Weights of a small transformer language model: a variant of Muon for these matrices.
MLP neurons of a small language model. Each row is named by its layer, matrix (gate and up: input weights) and neuron, and shows model dimensions 64-159. Each number is 128 + 32 x the weight over its row's rms, rounded and kept within 0 to 255. A neuron's up and down rows have the sign that makes its largest values positive.
A block is one neuron, or neurons of one layer that tend to fire together. After each block is what it responds to, as a language model described it from the Wikipedia text at the highest values.

L6.gate830 [ 73 142  91 160 161 172  84 195  88 106  79 113 155 152 109 171  88 128 102 158 126 199 103 112 134 148 101 120 131  87 147 143  74  83 192 100 129  77 151 135 171 119 156 132 193 116 134 172  81 130 161 134 165  88 135  81 155 146 173 165  86 111 113 131 180 147 147 142  96  86 149 140 110 102 148  84 118 106 128 129 132  43 149  70 141 119 145 153 169 117 208 151 144 167 105 184]
L6.up830 [139 134 101 172  96 127 146 131 169 104 142 127  76 124 173 188  63 109 146 131 144 148 108 129  73 155 121 164 140 135 125 146 168  84 146 133 130 102 170 145 112 166 121 117  93 146 115 116 143 166 144 168 147 156  99 173 130 141  83 155 106  90 113 114 101 104 115 139 149 138 133  89 129 114  84 152 116 127 101 142 195 163 141 133 148 164 164 148 193  97 119 126  78 173 146 153]
Responds to: Wiki table cells. Pipe separators and single digits inside Wikipedia tables, mainly header rows and score grids, such as "| Team | 1 | 2 | 3", "Length | |", and "0 |".

L3.gate128 [100 179 178 106  70 115 112 129 155 133 127 110 150 106 101 160 114 138 169 152 140 197 116  67  52 143 180 104  69 101 188 183 110 110 180 154 129 155 134 126 132 194  81  69 180 117 108 140 167 186 118  89 177 112 140 137 155 204 140 123  90 129 114 122 135 117  91 146 120 133 170 128 139  90 134 125 170  49 132 154 102 138  61 154 118 131 161 133 121 172 127 140 135 108 139 145]
L3.up128 [104 137 128  54 136 175 144 161 109 110 110 154 126 100  96 144  75 122 129 165 112  97 180 121 105 108 119  80 132  99 128 168 128 138 130  94 162 131 152  90 152 127  92 155 169 118  81 144 139 172 119 104 145 175 159 190 210 180 102 113 105 117 113 107 127 104 115 158 171 180 114  97 161  98  95 107 189 117 151 126 147 166  87 155  83 120 121 142 140 167 201 114 159 163 132 116]
L3.gate172 [132 137 106 172 127 148 120 162 142 154 112 113 162 129 242 125 114 133 135 136 168 130 174 140  76 145 120 156 148  80 107 127 138 133 181  94 143  89 155 126  86 113 184 158 129  96  73 125 199  94 138  92 160  50 148 149 137 137 108 103 134  68 124  88  97  47 145 128 125  96 118 161  88 120 121 124 117  88 158  91 144 141  80 138  80 119 159  86 132 118 124 130 163  99 110 129]
L3.up172 [126 147 136 116 139 135 157 145  67 150 173 123 144 102 102  91 115 107  92 167 126 137 156 151 100 161 117 127 124  87 245 122 118 181  89  42 167 144  87 106 113 148  76 121 123 102 100  64 139  94 108 138  87 110 124 168 146 144 127 142 132 115  97  99 170 134 189 130  91 150 118 115 115  92 137 102 153 182 102 138  91 188 158 112 106 152 115  98 117 146 156 111 109 143  87 178]
L3.gate365 [ 76 140 180 122 144 104 138 135  93 128 147 125  83 153 153 104 167  98 105 127 107 156  93 139 179 152 134 107 116 104  65  80 126 131  96 160 152 114  78  55 137 131 105 121 146 101 108 130 121 182 102 121 143 109 133  83  70 152 106 140 143 114 111  98 148 108 143 141 166  67 120 145 112 122 145 117 120 108 104 178 150 142 136 131 103  92 127  62 159 171 129 146 103 118 165 123]
L3.up365 [121 140 138 125 153 148 149  77 165 106 170 152 121 156 129 147  98 118 171  75  74 169 133  89 123 138 112 129  72 105 151 112  79 180  88  71 138 157 127  76 116 160 109 102 135  97 105  93 152 163 118  55 166 106 163  92 174 109 132 184 122 133 172 124 157 148 131 131 132 134 122 108 118 128 141 136 158 128 204 148 116 130  96 203  94 132 131  94 134 131 122 151 126 171 116  79]
L3.gate723 [105 115 135 139 117 125  98 113 103 165 109  89 108 114 177  95  83 101 154 155 139 151 119 167 156  96 136  94 163  69  96 148 154 128  97 113 131 116 135 103 178 141 106  77  86 126 199 161 178 123 101 133 124 153 113 170 128 164 106  71 110 188 177  79 134 138 103  61 122 107 102 146 152  84 118 159 106 131 153 125 166 185  71 183 123 180 118 158  98 160 145 116 134 143 132 125]
L3.up723 [111 106 138  97  80 108 105  82 113 130 126 114 142 112  76  87 168 196 120 124 120  80 146  89  99  81  83 101 110 105  82 130 119 116 102 145  73 122 147  99  87 150 149 165 132 126 141 146 162 133  91 110 197  81 112 124  71 153 154 139  92 105 110 143 146 144 105 121 179 119 129  83  48 125 170 155 151 128 147 115  98  92 112 109 177 144 162 116 140 104 105 196 116  81  96 180]
Responds to: Abbreviation periods before numbers. The period in abbreviations that do not end a sentence, mostly "No." before a chart or ranking number, also "St.", "Lt.", and decimal points.

L3.gate5 [ 99 150 142 142 149 119  95  95 114 113 143 192 110 146  91 149 143  95 119 129 155 104 133  78  81  97 179  52 111   5 153 112 112 144 135 136 142 140 159 119 191 176 114  76  79 144 156 140 133 115 130 100 101 121 160 147  96 148 125 143 136  77  95 135 123 151 133 131 129 114 107 141 147 115 119 137  80 137 116 120 162 109  92  79 172 133 145 119 132 126 113 154 189 109 166  94]
L3.up5 [109 117 116  95 158 152 181 100 174  60 111 138 150 129 161 154 118 196 141  87 147  84 125 106 136 124 135 151 119  83 122 131  93 106 216 129 122 142  77  81  81 157 156  89 158  63 171 111 149 141 103  89 133 131 101 120 118 128 159 122 121 118  97 142  75 154 133  88 156 128 171 116 100 132 114 123 140 131 131 108 145  64 101 149 143 119 127 106  72 116 113 124 161 143 127 180]
L3.gate132 [168  81  88 166 187 121 117 135 101  62 144 142 113 137 115 117 175 146 105 124 178  62 189 143 149 120 131 124 135  87 150 112 111 152 165 119 160 137 109 124 129  96 139  81 138 175 139 111  72 153 181 137 141 128 130  94 112 138 138 128 149 102  68 117 122 183 121 156 123 138 112 113  96 187 179 162 179 128 141 173 158 108 120 112 148 161 100 117 157 128 220 133 126 109 135 159]
L3.up132 [118 147 122 145 104 210 130 181 117 120 109 120 121  96 154 174 125 144 129 123 181 102 130 126 131 159  92  85 119 161 154 170 153 156 130 171 125 123 101  97 202 176 172 129 190  96 123  92 109  83 134 145 161 166 148 152 139 128 167 200 212 108 148 112 103 133 169 129 128  86  87 134 106 118  65  86 110 157 118 148  53  85 108 163 126 134 112 122 109 106 121 148 168 120 148 122]
L3.gate272 [161 132 112  89 215 131 148 132 116 159 170 120 127 151 170 118 117  94  52  66 164 140 169 155 150  62  68  82 148 105 149 138 119 126  93 179 148  98 149 128 188 107 125 121 158 148  66  92  96  80 125 137 131 144 131 115 160 116 116 144 187 101 101 119 189 142 139 182 168 168  75 100 181 116 130 132 140 116 143 133 160 186 136 146 102  69 174  98 144 119 173 112 173 204 111 114]
L3.up272 [113 131  74 120 120 106 193 116 136 112 110 164 134 121 140 204 189 162  69 105 128  43  87 115 142 101 168  71  76  64 180 104 118 164 130  94 130 157 135 120 128  98 163 142 104 119 124 102 116  43 113 106 152 119 105 122 193 153 197 126 137 105 120 172 113 125 143 130 135  84  98  74 173 174 186 165 152  74  85 184 119  99 101  98 151 153 127 146 167 154  94 131 104 118 126 147]
L3.gate297 [135 122  67  51 175 125 100 125 125 118 145  80 147 164 151  95 114 113 116 135 115 120 106  88 131  95  95 122 181 118  90  49 121 164 150 109 145 111 150 159 131 117 149 117 146  93 184 159  99 171  88  67 163 131 140 157 104 129  92 142 111  49 106  94 148 106 131 136 107 141 127 102  74  62 202  98 112 102  83 113 156 113 112 125 100 130 180 105 162 176 120  59  96 123 116 148]
L3.up297 [140  97  95 100 169 181 145  78 169 100 133 161 122 100 155  84 110 149 127  96 158 159 126 133 121 132  79 137 138 131 133 128 121 116 122 123 126 202 103 152 131 163 144 161 128  91 131 117 135 110 120 153  94  96 106 110 131  68 150 107 116 102  97 125 135  96 141 114 123 110  98 138 194 114 138 100 196  97 142  55 168 133  52 149 106  99 209 173 160 123 188 122 118  95 141 131]
Responds to: Upcoming list or enumeration. Fires on tokens that introduce or set up a list, tally or breakdown, such as "The following", census category words (Asian, males), section-heading plurals (Mammals, Variants), and separators like "|", "and" or ":".

L2.gate85 [158  88 117 143 137 134 139 100 116 130 143 123 102 147 111 141  78 221 113 155 131 134 117 135 101 134  85  96 105  88 113 128 162  83  84 148  82  72 121 152  73 149 105 163 116 125  96  91 101  81 144 183 119 162 120 115 137 130  90 124 169  90 189 140 105 106 122 133 160 128 184  74 130 115  80 146 108 105  80 148 129 138  90 197 134 101 208 141 141 141 128 171 120 124 129 148]
L2.up85 [104 148  87 114  38 137  90  76  79  69 128 120 136  71 131 144 180 176  96 163 193 162 121 106 114 179 141 163  65 147 130 137 141  45 105 149 120 134 159 100 109 118 105 158 125 140  51 117 112 133 128 153  91 151 105  92 201 118 152 129 184 136 145 185  47  80 123 119 166 138  93 195 172 104 154 114 141 132 123 118 167 100 117 100 137  86 146  65 163 156 137 171 103 165 158  88]
L2.gate366 [118 133 106 106  96 167 116 126  89  61 202 183 151 162 133 129 109 185 134 124 161  91 137  72 115  72 109 124 107  87 139 102  34  62 100 112 149 130  90 147 153 118 124 138 119 136 101 184 117 166 140 138 102  54 196 142 125 123 141  88 105  92 144 160  94  84 171 183 116 130 123 173  80 158 160  69 159 151  48 162 174 134 153  75 112 161 129 156 150  18  73 150 130 113  81 121]
L2.up366 [127 157 104  93 140 165  33 137  89 144 120 158  95 111  50 164 137 149  99  70 126  79 103 125 112  87 164 154 168 104 101  85  83  89 153 168 151 102 112 113 170 121 121 138 151 101 175 196 121  98 113 101 127  67 151 156 168 108 140 123 103 109 139 120 172 125 180 126 128 149 133 170 119 133 169 104 131 101 107 134 114  97 140 129  91 128 165 157 162  36 174 155 107 123  62 111]
L2.gate454 [130  66 139 160 134  99 111 122  87 129  41 143 165 149 110 128 106 131  99 219 132  79 107  91 123 147 112 112  87 148 108 108 164 138 148 127 135 119  65 152 107 116 161 117 107 168 125 215 149 109 127  93  86  78 119 114 101 155 122 126 129 122 160 193 129 109 140  57  94 182 106 180  47 157 114 122 126 129 110 150 118 111 158 119 179 104 130 140 111  90 111 118 160 149 149 112]
L2.up454 [126  54 109  65 120 119 162  92 150 171 132 178 143  88 148 131 110  69 129 163 141  88 152  76 140 198 125 118 117 149 158 101 151 134 181 129 184 171  37 167 178 145 169 118 114 157 151 135 141  97  84 133 112  92 113 126 158 175 181 100 144 122 180 167 157 149 111  93 107 149 152 170 124 161 173  86 172 140  79 164 149 128 143 126 131 165 109 101 115 114 130 134 151  97 121 105]
L2.gate616 [165 157 162 100 144 117 102  75 126 131 159 120  88 174 124 130 100 120  83 132 118 120  70 168 147 144 164  87 137  90 143 148  68  91 154 134 129  83 141 165  97 165 110 121  97 110 145 155 110 155 112 163 131 169 111 100 117 142 124 122 172 134 132 200 158 153 184 145 131 144 150 121 125 130 144  97 187  93 148 185 134 158 171 138  79 140 115 142 114 145 164 134 129 137 109 129]
L2.up616 [131  89 113 109 145 113 135 114 117  99 116 150 132  73 111 111  86 132 139 155 182 164  96 202 124 137  66 154 140  91 107 126  90 136 126 162 162 125  71 128 161 115 115 144  87 102 171 165 101 126 100 115 105  78 150  95 113 116 146 115 110 110 146 108 126 121 115  96 200 154 121 117 137 124 116 138 132 116 149 174  99 166 110  82 101 182 158  85 112 165  73 124 131 135 104 176]
Responds to: Table row delimiters. Pipe characters closing a table header row or separating cells in wiki tables (stats, standings, election results), plus semicolons in abbreviation lists.

L6.gate624 [134 127 200 139 129  97  67 102 125 138 144  74 121 180 101 138 154 155  97  52 101 186 172 146 137 156 136 148 122 142 158 103 137 145  87 119 191 102 168 114 184 122 190 131 167 120 118 128 100 146  67 135 150  66 127 134 154 127 117 113 187 111  71  61 132 171  86  77 143 123 137 140 159 134  99 193  80 124 148 123 129  70 106 122  90 163 112  83 103 158 111 146 102 181 118 132]
L6.up624 [133 158 146 150 124 126 148 143 123 116 174 168 161  99  88 105 122 143 112 158 166  75 142  89 168 139 188 157 101 119 190  47 155 114 103  86 158 118 126 120 132 144 116 138 160 120  68 138  94 194 131 177 116  73 159 123 176  96 141 138 140 139 135  95 177 124 107 176 163  65 124  82 179 125 135 138 124 122 156  98 139  78 109 140  85 125  97 151 177 162 157 161 106 121 104 119]
Responds to: Structured data field separators. Spaces, pipes and punctuation between fields in tables, infoboxes and statistics, just before a number (e.g. "Total: 372", "| 15.0% |", coordinates).

L3.gate111 [116 139 117  83 136 114  71  87  89  88 144 127 189  93 156 105 115 230 176 110 196  84 110 130 143 184  78 178 153 134 174  97 153 113  50 137 133 187 136 132 191 189 176 164 181 149 111  94 122  81 164 129 100 139 178 179 114  80 118 140 131 166 101 161 117 108 155 121  93 137  87 106  73 124 112 146 196 182  95  94 124 111 118  87 118 148 149 184 119 147 169 155 138 139  89 153]
L3.up111 [ 82  92  93 166 170 149 148 120 174 118 187 155  97 119 199 145  96 170 166  62 158  84 110 120 126 131 114 158 163 155 129 220 133 185  81 103 188 152 168 156 107 161 115 111 139 104 102 107 160 121 102 154  97 114 149 171 116  65 130 150 117 171 133 120 124 119 168  96  83 195 127  99  84  90 116 212 123 127 121 152 127 120 180  78  97  88 154 144 124 102 155 120  93 149 155  82]
L3.gate328 [138  89 157 110  70 172 119  88 155 102 149 159  96 170 140 147 108  83 113 101  53 153 101  81 145 135 110 123 137 112  76 130 116 150 108 166 109  98 147 127 137 127  87 153 131 108  92 172 101  94 145 140 160 113 144 128 165 162 134 123 154 126 143 135 104 193 166 129 201 173 136 114 106  97 160 158 156 119 106 134 133 125 188  93 150 159 126 171 109  67 119 130 141  88 133  82]
L3.up328 [134 148 144 153 143 139 126 130 133 125 126 132 131 161 101  92 160 137 106  52 162 124  63 144 135 146 101 123 151 130 124  88 102  16  72  31  77 115 127 151 128 129 209 122 138 117 109 151 105  92 165 130 136 128 143 123 138  32 182 152 198 105 182 202 178 135  74 160  99 151 160 127 111 114 115 120  88 148 170 190 126  63 115 120 142 117 149 146  67 135 145 217 181 109  93 111]
L3.gate622 [120 128 130 118 147  89 181 146 123 112 142  84 136 104  95 179  99 104 103 135 156  64  89  93  84  98  89 161 131 169 127 106 172 142 178 110 113 150  99 159 178 154 138  75 124 125  87 146  85 105 125  96 102 164 137 132  88  97 152 133 154 112 119 128 139  82 168 178 144 149 141 168  71  86 180 133 100  84 147  48  59 137 105 143  86 134 112 155 124 107  78 168 153 169 135  91]
L3.up622 [ 86 130  85  70 234 160 162 134 135 179 144 103  92 167 167 124 151 172 141 131 152  78 114 152 140 149  85 188 193 128 131  94  85  94  98 142 132 147 151 128 165 176  99 131  93 166 158 119 161 147 141 139 145  90 148 177  99 121 144  61 120 149 150 133 123 171 173 133 199 119 126 160 128 136 187 116 107 154 146 118  93 161 133 132 157 107 132 179 122 176 123 182 147 115 129 193]
L3.gate688 [ 75 138  91  63  86 172 108 123  67  87 146 137  76  82 108 147 110 208 141 104 174 157 114  85 121 113  94 108 128 135 132 162  68 101 112 164 163  79 156  81 132 122  74 135 121  95 143 154  96  79 131 105 103 108 120 126 148 106 156 138 104 197  99 117 123 173 127 178 152 122 147  89 128 141 105 140 185 145 169  87  73 178 142  70 113 107  83 102 101 128 153 157 195 183 132 113]
L3.up688 [129 145 137  66 177 124 105 119 111  94 117 125 113 139 121 149 127  92 128 143 155  86 116  66 161 121 135  73 175  99 102 144  81  86 117 131 126  61 164 161  98 107 176 141 105  90 114 173 147 141 160 144 117 106 194 119 139 100 149 126 120 146 123 132 134 125  92 138 181 151 130 154 103 119 121 142 152 151 146 121 164  89 121  55 101  86 166  97 170 128 121 136  88  79 138  26]
Responds to: Table header separators. Pipe separators between column names in wiki table header rows, e.g. Pld | W, Census | Pop., Votes | %; occasionally other list punctuation.

L2.gate37 [147  98 156 142 167  54 101  90 169 108 144 133  49 129  96 153 112 151 215 106 128 172 155 138 155 133  78 127 125 163 141  90 137 166 106  71 183 113 113 186 144 167 144 130 130 130 112  62 148  92 116  73 145 137 172 140 153 116 178  96 105 129 112 133  69  85 120 137 117  96 112  46 143 114 186 181 146 100 167 116 177 110 136 147  94 145  82 160 130 133 126 136  94 169 107 124]
L2.up37 [149 201  99 117 110 136 172 214  83 125 139 124 157 120 123 111 171 115 140 109 121  83 146 158 150 128 110 119 155 204 179 116 128 111 145 174 110 119 123 116 154 204 144 105 122  92 126 155 104 186  91 141 136 136 152 169 182 112 115 146 151  58  80 113 110 163 174 164  83 122 143 114 122 152 119 122 135  64 118 157  83 108 138 150 178 149  37 101 150 120 104 132 139 124 150 118]
L2.gate126 [120 111 115 106  95 127 122 153 167 142 211 129 165 154 128 166 116 115 158 139 251 142 134 120 145 167 111  91 160 143 179  89  76 114 116 107 135 114  96 140 135 155 125 143 150 149 196 111  97  72  83 120 115  97 217 196 149 106 154 135 182  57  62 119 203 122 104 145 143 125 165  83 109  58 163  33 148 133 180 107 164 207 131 179  95  88 124 118 121 104 139 146 130 107 153 128]
L2.up126 [201 162  94 160 163 117 101  34 127 134 191 202 134 142 147 183  98 159  97 132 200 144 136 138 175 209  82 117 229  98  91  94 146 158 144 112 121 134  88 122 161 120 118  93 104 121 146 101 112  99 129 180 100 148 116 199 151 152 118 112 148 101 104 108  82  97  86  90 140 114 134 134 160 136 116 152 151  96  80 112 124 145  79 178 135 183 131 116  97 107 143 143 172  98 163 120]
L2.gate502 [117 119 133 131 142 131 137 106  94 125  89  57 153 132 121  62  79 161 101 115 161 132 152 103  99 159  95 143 167 109 148 141  68 167 139 148 135 165 133 126 177 175 101  78 118  90  37 104 110 140 100  65 175 158 136 115 179 140 172 153  78  99 134 179 133 162 106  88  87 112 114  97 140 129 159 138 128 136 146 111 107  89 134 119  95 123  85 165  70 142 145 100  96  64 117  98]
L2.up502 [ 97 155  89 170 156 122 136 110 128 137 130 148  91 117 127 206  76 106 145 108 121 100 143  84 159 141 156 138 137 233 107 143 158 201 126 118 130  97 145 114 100 113 140 151 123 206 155 110  94 107 185 121 146 108 152  93 136 145 142 155 130 118 114  51 135 137 118 123 160 159 137 160  63 161 130 164 169 116 175  88 114 125 112 179 131 119 177  73 107 110  80 143  69 117 126  68]
L2.gate504 [148 102 155 119 182  94 141 162  78 114  56 161 121  81 131 138  98 157 110 104 109  84 157  67 167 160 163 142 125 140 185 113 107  75 123 142 121 118 169 133 149 159  84 113 114 156  79 190 130 104 140 146  99 131 183 195 156  81 164 104 148 133 125 118  88 137 174 154  97  93 155 147 197 140 125 102 117  90  94  64 146 158 129 150 114 121 101 127 154 140 174 100 123 101 177 160]
L2.up504 [110 135 154 116 136 145 113 129 125 106 108 162 166  97 142 150 111 217 157 122 120 115 134 115  50  88 179 186 134 153 185 122 159 101 143 121 146 137 168  88  95 172 166 131 146  96  80 177 106 136 158 134 103 162 172 128 151  83 144 138  59 156 151 134 137 146 132 135 117 166 128  87 166 133 145  36  93 131 163 134 111 145 109 176 151  60 118 142 136  94  93  71 111 177 140 171]
Responds to: Templated statistics and table tokens. Predictable tokens in formulaic text, mostly census or election boilerplate and tables, such as "races", "at" after housing units, thousands-separator commas, and "No." in track listings; weaker on word-piece continuations like "res" in unresolved.

L2.gate228 [143 184 131 153 134 133 134 122 106 129 136 126  80 176 145 143 147 109 134 126 128  68 101 180 102 160 118 148  35 124 104 110 110  98 127 107  85 101  60 131 104 186  37 128 130 123 142 136 116 136  87 109 111 109 151 157 125 106 150 112 134 108 134 189  86 141 158 117 134 135 134 147 159 135 124 145 173  89 127 108  77 104 136 104 101 110 140 138 100 133 103 108 156 149  63  87]
L2.up228 [188 132 115 114  78 126 166 101  96 153 116 135  98 131 160  83 172 110 114 131 102 100 160 103 113  95  89 106 123 158 139 121 140 163 118 106  51 125 150 108 140 176 136 144 160  82  91 150  35 104 140 184 160 105 108 136 155 134 105 151 132  68 124 133 152 125  56 113 101 124 218 106 146  59  61  80 113 115 124 152 171  77 139 106 177 155 137 127  91 133 176 115  89 131 112 113]
L2.gate640 [173  85  98 153 129 148 149 104 120 186 135 104 121 155 132 164 139 143  75 112 132  99 154 107  82 130 102 164 148 126  36 152 122 159 119 146  93  71 171 118  58 102 136 100 109 149 234 122  96  52 110 115 121  76 106  98 119  97 114 162 130  95 117 113  82 134 128 189 149 125  60 133 167  52 118  91 178 150 149 150  96 115  72 111  74 103 105 133 146 150 153 161 144  57 173 138]
L2.up640 [127 149 154 160  66 148  89 109  86 170 165  86  85  81 124 127 152  99 217 138 145 108 112 131 111 163  87 149 161 160 119 152 161 142  96 129  85  74 141 110 131 133 109  83 122 130 213 106 141  91 125  92 127 113 108 177  76 131 130 146  64  95 156  91 126 137 139 183 148 145 102 149  88  62 135 101 179 124 105 177  79  84 101 134 110 115 151 121 113  66 117 149 119 176  91 128]
L2.gate675 [137 118 119 173  87 167 119  88 116 193  99  44 136  89 149 151 132 177 133 152 103 106 155 137  85 123 122 132 137 167 169 154 131 153 149 163 171 120  60 140 137  85 148  72  64 166 122 139 159 152  69 133 118  94 141 165 214 152 172 153 105 101 138 154 100 153  93 149  63 110 100  84 104  99  85 155 129 119 165 144 155  92 119 151 107 106 142  99 146  91 129 159 128  77 154 100]
L2.up675 [131 102 135 163  80 123  99 117  86 118  97 118 100 110 190 109 140 102 172 104 116 138  92 181  99 134 149 173 100 151 165 156 131 136 115 166 104 139 111 154 144  72 120 172  89 168 112 185 127 132 114 137 118  79 105 208 136 123 105 143  98  95 178  98  58 107 115 139 136 169 129 166 129 107 126 133 144 123 149 108 132  89 114 163  60 154 180 177 167  84  87 126  88 136 141  70]
L2.gate751 [139 128  81 152 210 131 116 160 101 129 140 136 106 146 109  99 148 118  53 176 111 136 164 173 126 172 130 158 134 101 130  96 125 168 121 145  89 194 156 115 129 123  73 123 120 158 180 133  89  81 102 129 190   9  65 148  72 183 125 128 108 128 132 162 129 159 171 104 128 137 146 131 131 164 127 159 143  75 128  98 125 108 123 118 164 161 165 124 108 139 138 133  86  92  90 115]
L2.up751 [144 110 153 116  92 155 124 136 138 147 102 130 181  91  75 148 111 105 103 196 108  75 169 155 136 118 133 166 181 106 109 109 159 139 126 141  97 173 137  94 118 107  91 134 191 122 107 155 128 192  54 129  97  71  89 129 105 158 105 118 148 168 119 129  49 129 200  99  53 194 106 175 222 105  59 149 173 180  90 114 121  84 115 164 111 113  33 116 129  99 110 102 161 128  67 129]
Responds to: Decimal points in numbers. Periods used as decimal points between digits, mostly in Wikipedia tables of sports results, statistics and election figures, such as 10.96, 1:00.10, 347.462.